config.toml
norm_place = "pre"
positions = "learned+rope"
tie_embeddings = true
parallel_block = true
init_std_up = 0.024
lr = 0.000547
lr_mult_qkv = 0.5
beta1 = 0.95
doc_mask = true
z_loss = 0.0001
steps = 7036
MLP neurons of a small language model. Each row is named by its layer, matrix (up: input weights) and neuron, and shows model dimensions 128-255. Each number is 500 + 50 x the weight over its row's rms, rounded and kept within 0 to 999. Numbers have three digits each.
A block is one neuron, or neurons of one layer that tend to fire together. After each block is what it responds to, as a language model described it from the Wikipedia text at the highest values.

L4.up20:513383416380428461534502485466454511532495521516575498387499575511414496449517555516517519470512512483509465464459491544498492528526517523412491542525520449480540573485601506512471473500482452441477590441532530475486507491383511543502496455455596555503460444523463456483577557420587539469495490505507514514479477470547561388604461474518518495431408422434525530371503615548447460478534
L4.up968:448379528507439483503482530460401546521489470455645478517403492505479457417456466496483549461405546424500519494540545504505506597605505484485453466453450452464496508493472559414616623539499521542522523496487402543490488490434458485456480493544496502497466514486552471464547526479522457478484543472552464482599500565430533467481429584512422498512432601499528384468425539546468508483486
L4.up1605:442540454408493508485490468473525437373501427400438562486482571526437587528536456456535486486503422456513473469516566428486534420488558490545500538698527463437480594445534495488628491495477388474585524481475537438578513502496420428449557587562645581466479478515442570461481512435487542590469487537559486417524523508482497466501552525545487479564577498438545470408417564486476434472461
L4.up1642:485518410560491507580569561537446451431519470491536552515492422591445580432494541521547504451470466515526410371475478568523493509476527505480522479598420475500592588492559476493453496508457483524550600508488544468582514516526517559453587547530484473510468425526528539502500430509435497470454485524506476549563504624489485347544461494538479428582480530582540425593479529452393435554508
L4.up1864:550448488459530543576503479466313530576506452544433492466388527461495531514539524493508590477501485455562401435386588523548476494535534441520465593458530583411480495447512580442480473578461543537556504459449528485548468466498440508433519522523490488482422479418499495515541381546510509506450527487572435501531461489531430446567464463527518507504469563434605537540523581383489456394463
L4.up1925:556491439525449530566531513445517494496505561475457482454443525583438504433486537494527524495476558443487518357452528520397392581523513529595413600472441421564537550499563607511548528466538551578592562418549417541578512474395542511513610483531658534506447413637567495428569416427544468464445442492525504548521588499557526462483368537485532472574485540496433382427444515496456428514418
L4.up1993:370430542397378546485517521436355470507542524490546560435473586456467515513432515423528446431422502514515463477455582536594443546567522550516490501472515491523477585465547434518603506494543564523587507543443460586531490500431445436501668494488481549382451484475487604447513437491576575447463437504538461576466482544514443470438490483565516532495542511513496464562480540493544423545494
L4.up2609:551486484423514534574592339523443498536456557535510451533431448481450514444587459362563487488486474431592562490482738471481502457535548548479473506618488504570545526504505508429600587450506540525545449514448543544518497501371494448441551530538512483436479450522514469544509482572495523524467510506515485515420463566568506431524433563499460511572508545519486477434577565484425419476447
Description: Relational prepositions before counterparts. Prepositions such as by, with, to, from that link an action or relationship to the other party, e.g. used by, relationship with, sold to.

L7.up25:626506465410474529450564476450463551480466501499484472421419505613504557440491437527582535461480478485513578439580593420446485475547581540463476529557411538561445525540474553513463537452489404458533630530422499491557476464449497449501586513370580484479522527489532443521516548476512546522479531483526484519502531530535546503478387523590410588522537518496511373506515631443522435422385
L7.up168:550540514428485479475576496461429494511547465424387542451552492550423509519487536461553477510556524523470549487587534518459581496524590527530495519516476525476465496512472507484602560471502502535517506483404415529519597468502559386468503505409516523542526486534491519501515544563519518501493509486451539480492534520550485440491378455452476508584491635447496418525519629399442494486416
L7.up523:400524443489505410462506423497480445479455396549511442439468506495479519530466609502517543538497430395528559450456494480493454471549522551517421529522529494500453466520499538528496583561483414554486542509401462526570539465421429415474530603545569547450533495427401525521470431501412457483512464495501487442506490467496470503437467575512470452544413589424500472523426530425505496557445
L7.up575:488453381515420519578549431438406517495487513575466552564576560543480594521467512492544476506507451481530431556494502498568589539543543547547440487485454486463420499577459507482453581460538553564515516538563490578568528549517526436534537522470561508475501490647540495445499485506538582526524530466470485504482509577519408403489416470562457501471452517458517464529536592492522522428445
L7.up1660:489404570510504541510528441446443473529534528546503542501527534505524526428505478500609532507426392379496548555425554475465401521475420503444495552523431477531501524452477609493492436488470415504463537562393471499532571489537477478528554526460595499527490547551491472528467460523498496504403532563465466537446402470452555474498490527444493507528538504455628533494482620494466470458567
L7.up2253:519580467439525453499569473516436585404503484428470561570479505549520487402451541512463545465381464594463552544431518510542480496587561470519568535604439542528394471457438545529507544530537525450510496488477524551501575527477448478457535470452536540470470466556476440475571468477529556451536470519468410413468497416482489546523463547480472486491593508440562490544408510429441505506531
L7.up2286:535522480490427556538507524478398475528450482462416546488492538667524427491449592520580466593513428460504527505504515511399468516616517487528476437486471514404554525388449596447541549535488547466437572435465463511524569495511432381476460476551530510480475538498434534521552496459584485599468539569483546433455507472477491499529439497509454558570431586490558478506552656421502576462475
L7.up2708:533431557428457487544501445437485478510479576533493495467497508545457546454508531511510440439570506485563501516458493479420534461552564539465491522573429465608445508498576507534497533505531499537419544495428442477507548466504444439521529503415529533478393462464508420540528448477446524572470465436526408493535509479530538470530460515552508552602577529354709500548481566459592542499542
Description: Before a person's name. Tokens right before a person's name is expected, such as role titles, prepositions and table pipes, e.g. head coach, son of, cellist, founded by, "|".

L5.up1663:522428473446447503507548514486458514517496505543500472471421510533472575423449547473540571491483511532503520560524560454490541491553568492532418501519472450532430471534520455522451513534537449575506504608536456490497635560401526510558502520475504525476444450571535504523523559551540472519429450501518492465484507477515433454544433505591499564489517528488469417472558578447406504496473
Description: Just before named person. Verbs, prepositions and punctuation right before a person's name or object phrase, as in written by, nominates the Premier, bestowed upon him.

L4.up102:501462471548422508574591450496402544560517463551460469499467582526478517460496532497451458499488548451476380555486477528586533537502497446553501455547552523510511541555481441433539543591551485493521572463389375491507468510478516466544523536452556607461493421492472488605500558493495500555541504571463513474474524490575489473436585440586503499503509515463571518579517474516456523515526
L4.up496:507562463522478557483474497462519542419486496503494519455444501509448506547475464555511423502550392551533584514464477564475436536463482477523534490533547531548494516472483640428461494512438483550519553466416487561472477364469457504480511536504541474479470516505575434526453514509451526547543542512476438505467550468567503500472509556498485469515480470580609543531510545524485514578528
L4.up1035:435459487580449494431520566414482490441483478569481454520577549620485476493428482489568500512570549479445485487500474546474483517550474605347392529545451528387365433503400440560487501474545466505488544484496477545474465410482464494447429497426558517462494488563537474506523529517510527527455489422475364542435478504516531476571518501489538598448499450470529377518431481522475521464540
L4.up1436:496517484529466592413553413524419455474591481455549474503524515539525487465403507427435403447519530536534469510529433526497458465435525463464604488591515528515547491553482529473450576478485523509448537545468467494477480438441479482458527415536547488465468510490442527555517480475454497480520553487522413464471453601492530475497438482478505483489505491442552466497542444553439514567470
L4.up1956:586499545452479454515457448547482456365508542492432519447518477491631521480572483422528510479447498507552540537552497552509456455568532545463503488538524470456558478548459464546516567436502533375546451459440449402546448541477396579502440472486565616410469438537449503538465448418467537447419518517451570599549473479499516568514517464486539461435402551464468509489532512551581555521555
L4.up2454:490472501461484528550421526489484459489494594482517465438507422463427411517509525555520479513528529494630515542652495571522459472616493456448470455589541491439541455493396554473550578419559525503472492544480397466477489455480520560527544507420559472515421391512501446523537489570536446489472564437494484561580433490507517552488481481532438584489488503610531485472600516412470519516567
L4.up2599:520429447518558553491502449525472468445481428462527528473471460549493448559507438544562486595442510466528492600532507435434494562543521473503507466517549482487499581417456534534523460524519517609432533602386431513461485438445464504474525463598546434495453386523548501497484465478376479533459521529557514548382464500536564539444507573475582507402410490461504629491475465486446495484458
L4.up2660:548452458453545536545582498475480581428612413494554483503566362633553402509444456534612444499603497415494463508495609531470504527564517523421589463563443502520479497566460435501487490597506464476443551470523485517504501539513427507518534537505523496479428587481530476473518485440517470476426500502500475488591445573516567540551573565495442519471522526498532476599548442516559503421528
Description: Pre-noun modifiers and table cells. Fires on adjectives and participles between an article or adverb and their noun (newly established, a large, an ongoing), and on blank spaces before numbers in table cells.

L7.up126:520468486647515519541477554551411413550541525548488565517534559536492523541537545530482540470464468433421472522474430485477528546448476507425495552530562485502483522532573464535477490461414568535519503541514527476472462567573412409450450521499501522476538496533445434524508553386493514512572514516502496559484473437451479439482451467442461625535473532436487504526461470559435426536543
L7.up351:570460429478522434515518522504506556536500568417542491495598509490504510516590477468572516528542452465574472488501468412537533508404508515419509470615509471478443576540495471482432468564391455402455472503459529537393461391449478448437516460591457513495504527528473412467490629459564463481519514496601432500484476490464530572528474487538426496478481486483505487393459403568491523531477
L7.up721:414549512480545449424514478437480522515505636465506411428468442569401491472497448510493465469433498450547470578480433461497403511420508532534538602607495458432507514642474490513433541478532477506441521444408442488524435525504451482542452479521490552459600505492468507460501515435446474483460447480476440485497539500540587532522544510500495539540479480577545549487519480474564555590489
L7.up748:491477443507460440530518503402439484510487495450448441488509563512499509484536462409542412556524532519436546579532423426464517429500478508521542521484557530521466452490487561434498534523561566507553464484498536466573670492462403547491472582376534477516531500485539482488639491439509579534482587443496403566486405533504495490483401533511548523552470446415499423515428622545577456476450
L7.up1250:471450528532524448511486507371455471470544563482493515513518556501522457599548488531463545524467401466454487449586494518523568423497507453479515478591550486507462567484527527408515457465410495485473485493432377446511496543413439508459460495546506561457384483523466484552499468480516489485500544457463448535499498534485498543438430516500477433474445458444480592463503474529482519536520
L7.up1851:491451502489541514475467541482539487417512452520508496430506531490489547489554557466522588591406454463494462610570506459513445507575497520468567535582601483453525552491607451520447483521509584528484529424501447525511509432473317461483480446486517525542518511536427463516525632495552444473553567437533553533565538564511522496454464569510407598432535511376580475526452521494496548539584
L7.up2071:508503498514443460463605578470492558497562542521495501487511457531445527492478632466587466412481538470517416560496457542578656462533544475469575535533559495471488484483493531449457511549471466529456562410448489413495509461505455472472423516377549650534437515523516454531496492516465426507579600461582411541469503536523482494471543613467543495547529534496492499487538505495527554484504
L7.up3056:479462450479357537433474518464484492350432476567465533484556521534448511488467498335489504506528434525500431391528603452550450518587477540501500519526576460511568537524482382537400557493441597497455529469507462410416446499505488553482471510560506513450499454436467435559485566349506427464579426521588528587478486465520559585534474424494524398521443546437553467473500407468481499503489
Description: Late numeric table columns. Space or digit tokens opening a number cell in later columns of pipe- or semicolon-separated stat tables (sports stats, standings), plus hyphens in number ranges.

L5.up2391:445514470561457512460530483485546539504554522556591595569506484504465502531410519513426502463527461528543617597507587538468507493499546432391472530621434438520471564554457473475482557554402516534499476526503525530480510564561495521479504463532539505422547458467454477548473497452490515498441558523590400562566505570529585519475562586572492540434570487468525510582479480557425491513523
Description: Prenominal modifier pieces. Word pieces that complete an adjective or compound modifier before a noun, like Middle-earth, short-legged, motorized, marketable; also table pipes and numbers.